Part of a small language model's weights.
Size: 24 layers, width 256, 2 heads of 128, MLP 2048 GELU, vocabulary 2570, 32.3M parameters.
Training: a variant of Muon for these matrices, 7300 steps.
MLP neurons of a small language model. Each row is named by its layer, matrix (up: input weights; down: output weights) and neuron, and shows model dimensions 32-223. Each number is 128 + 24 x the weight over its row's rms, rounded and kept within 0 to 255. Numbers have three digits each.
After each neuron's rows, "fires after" lists the tokens most often just before its 100 highest values on Wikipedia text that the model never trained on.

L14.up1627:147136116124090141165138098163133157131084103133141158114090139119114110137129122113095150112138158137084144179154136160136155152117149123152153117145128117131114121109153127096095128136125145131128136118110146141126108137095107099078116117090151131100119106137087161171154130076120126121101145125119138107161155117140130157081100117125139095138169165120171134150152106126135137113136129124122111121222131123138108148085119178091100143133137144078102115117120119124155170125166153086103122154135122137153104113100115122130141121167134107132107130104121115116116111145123152099
L14.down1627:121143101127108142134156136146132113158132149118114133137079114128121126124131069166157129104149132131106100171072106157121144130121147139114118099122126104117128125146151133137138146141152111119147133123137129132175134135107118095118100110086079130155074120139124149132121184094144168131120074159143088159146118148105172142115092174161147142122132125182100121100088126154110133109095125132159093160109107150049120201093133116135101089095117127113165134129154099143151138099099137143104148130101089150137147121189143132107102158147140059109165099129149139130140117165072116103
fires after: " the", " The", "te", "The", " count", " which"

L14.up1278:117126105163177146124127106140096092138101133136152104103149187143116088109161142121158134126152114133129167101106157110110134165162131102140164120095082112172149148147158123118085135093132163150130130109093101109133114147130151118168134163145128082149107138130151125123159081111141151108136108136132172143113169103120128158115174075167089073134186136113126101104113139124109127113091151097135150095153075094165097155095157115148148137121134162113130149134086155146107119127134144142144104131106110144100119077152140150099098144147104130119146139098140124116164157152115137124
L14.down1278:121150104148124125152151151147164109182132139142123112126085094186126074141139153114154113146128123118136095106112125101110142118096109145164170130138119085129164159120110157138128127153121107125111094154164160111176174119128132119126113145098131171123169132097180165091100091163099195106106147120109132099132119088129122146144147120114153120120133150128122131098165121086088154138099100104128171123094105112120154123122109125122106119158135146118115128147109100142151120147156155093136126154138105123176144057112168119126138097165096140082115109110149137132109132167145145140
fires after: " he", "u", "i", " He", "ri", "im"

L14.up1436:134087131122140115088153155124123163113115140119127092163142131153117106146160096083161134168188127150095128126093130142108136147143140121152127145116091141095171156158149130137145121089138129141106164137111129126123116116124086147119139127115148149141087148098142131100112090124113138160137097154101144116083115082186081119120141088144118125114165068080143105121118133079102163158126126167116111103141147075136138120095117086111114120126156157148131133104117138141121158152125105140115101086140114144127126130147109148163146137130097152160111096178156133129118092157106153182
L14.down1436:131115142136139090115117118081117101142143171107118116154110111086128117085126151151089135136064123123112094137128105127135153097141133101123112088157163125135117139098134116166136124138137097155138128123116121094183139115139153110125135130127129125086131118122107116099130151130091174156111147144145101107162123140148154109122131161148088126126081126089131138105174145122140155157130118140129174100168113125103148115149078145139174117115080140141145114128128120129171142131112136113106181141198159118103128135128121073114103123175126157144148149114105165125182113120156118139
fires after: "0", "j", "gr", "w", "ed", "e"

L14.up1270:162174085111128169137085122133124123199124121124103110185079120105070111156184163166116141122143155135159099144144095145070133128150118126133160137158120145138126148109151146086143123145145117124103119117158112117137110091124139126136151131141152102097141133105121168114117112138139119154141126133107116078142133106146114097109128151115099113152171172130092128108107139125106147135148138130103083083170104165125120143135163154122113162136113150154133158164146138155136096178131143069156089146081153152143114110109128123117138124135103102163124137124124125169117166131103170137
L14.down1270:120135139184112137147138108132115118160110160148093110086123143164125099185114133111168114120101141103144107157080103128136116155138112122093086123154165144130150118123123091083120140152130104123136121158157120100140134141169113137105121124071172118155092130135082119147137173140122155104111152138129116099116162169139151131084108110192107116132157111093154096147113148115127146127100129179107150157088171096129156169130166111113134087154081151117137152137145143134165167153096134113110118154148106109158127116128111135116097108112167115137141138128118117152146142106073116136
fires after: " S", "om", " U", "on", "ru", " The"

L14.up31:162132128107138136152126087112142136143155146079122156118136130150140135117134107115115092117126133131116089140166150107144155147108160115105115086085135105113084137176138156112129139103128165158096145128123145117102191131104098124084157112121142145150137136122132121107116128124092153150121116122147113116153089134142118147121115135153115146136071129167104154110131149135163117116098128123121121158136105138134102103128167150084114152132132096117137142087104084132108151132139099135115121161110133145100118062133133126117129106145139156090134114096161153154093076137113113135
L14.down31:155117131101130118159127149145122096123128145084180102097142151147140113115097128131174069100134158165118150106166094148114144146120113119125127113132135144119149139108139137131161159141137185143101136112121159115167101087088106108073096138131126105105133087091114131083145132096116131130144095121117178122086131121156109147153117133127146122114121131101140177118179126115110128159111140112104124148137088117155112148107140147069098097132139155174192129122121133103171104128151128186136132122114137124163144101147159146124126095088141083128109142127108085090144108158146144151
fires after: "ra", " O", "a", "o", "O", "R"

L14.up260:127123129120099100106143123082136145110128126149131126151152119121104153126153099152133097157151109119138128130161117097135084140117136111136108153142129161114160125133168148113184099124093173167136138076145141107108157140117140115099089142124120131132143156125158152140120147058116130095157134116166090153099108148104137125105124100146134153154077153108125114150146073154135148152139171083141125132108102122126106141140137081147113113077085141093115163110142148083135127157165131158117162156125098123103124173121111115109108133127126152144122119140130119135167168101134167165
L14.down260:149099107118095106125174129136142142160128141168100109098135087139145117151091121103150117156131151168145108167185147172127163119122135133120095198136131117090107122143128102135143111106086095148137131121133136154124114099180133118049106143078109176124146106152133105096129126166148159144124131109129067177112104132123114200124107139108101130127135145110156106129148123139136118126132151124152124139176119119106152099118138121125121149114154120105114136131117093135110107142107134125167130119106075088156113113118120108128133117088108102106146138108165132126116154123137111121
fires after: " v", " ev", "==", " V", " inv", "'"

L14.up591:155150141110134125069130161130146124163110142130153153172132132157071169177128146097107125110141149141091140172102101113135084128161158115123128107153115143107132110169133150153121147123112097131104124130128145125176126120119133153150105123115117121138167121185171073112123130149104122144125131092187105108149136116134084095095124068135125128136129113137151112122079105145148099121145154158148125111103124132116125132108095126132146099126148148191112107105125114116122095089155170094133119117126123116097145129136134130143096119097141171066098100091111121121137118103091102169
L14.down591:103154124137116114117144167126137110107122129131135142158142127155165085177140157139119121129090078127099162104087127125124135103132107113097140146140134129142131110129113181147065145149142117144140141180141128129143095188095067041146136180165139130115115096123130100105125154175106138155121087126158132135105151108126110128118113136146148145161161104134083105131120138096117118133126135145127132102138107151107124098134098131094115170147139127139125136145131128139106159113097157057117148157135122130140127145122142136126111079098128153102104108111124190162156148124145142111
fires after: "==", "|---|---|---|---", " ==", "otes", "%", "|---|---"

L14.up18:109142108159128114132089162123108117116179092108152131104107165178116110107155152160113112132163155140129148152112179109125117173132111105128128118142111108135096100177086108181149152156113132116099134104100121137122149165103110088144160112139130088129135135151134125144095094125106118165135106144107100140099163151109173119157143125141096105110147170123127127132130113179165149138122140153115101133074133138136116174109141128119148141113109129149059108115154128113144133142150094143122160165107155111119094119122114156103105158146147136119187116162120139132114117139101110112
L14.down18:117150109139148137092120134138128127104166114112159115077125098114115133122135106094131155115099140096166112133076124113129139148134179113118106094177122143101130147157125143129098152131145117091109158112119133115145141167153098205116153135131161126154096103110102112104110098130139087128164188148134128124087121107105157130125104154097104113127153116147081148145157095146135120161114117117091146143128115117122160146118125138097095103139095113193093121106111040158125130102114134104115134114114159100114091118146115135190138170097128139132169123104086177122092152135164126159
fires after: "c", " inc", " Sc", " ec"

L14.up70:094180147128156107112169124110140091109122145123149153112154177115104118138114127132117123089097162188153121113132114137138161124110150130129126149160125136076167086147090089111091144136132197086094148120129096103118084180110155071168122114097146147150115133145133135144165139102131104163139124162155128135137138091130078154126121126161150105128148109076124129145102156127129115142111134090139118145122124117154155093140097086124143152128124107144137118141147115111133152124111117132110099139093167135136091129103110112125113136096079068103114119128130097110125121121150195103
L14.down70:109152136118156151079167097104114093094140106142102154189146126142143142159136132156126082100110116133078144158178183145129115170098119117139138157107105107073139111129117128101095122163123158124112161142129110090120131124144150090101106174110110105128131058133170174121125144100123122147117173117126124110160145100137132112153110070150096141131147125136119151138085129184093181078115122157074157129156111110132146133140151105115144117123114144129122151140122116175159144127129160131155093166125130102125123150112135121135131126104120146127132101106109165104091170110157073125
fires after: "-", "\\", " E"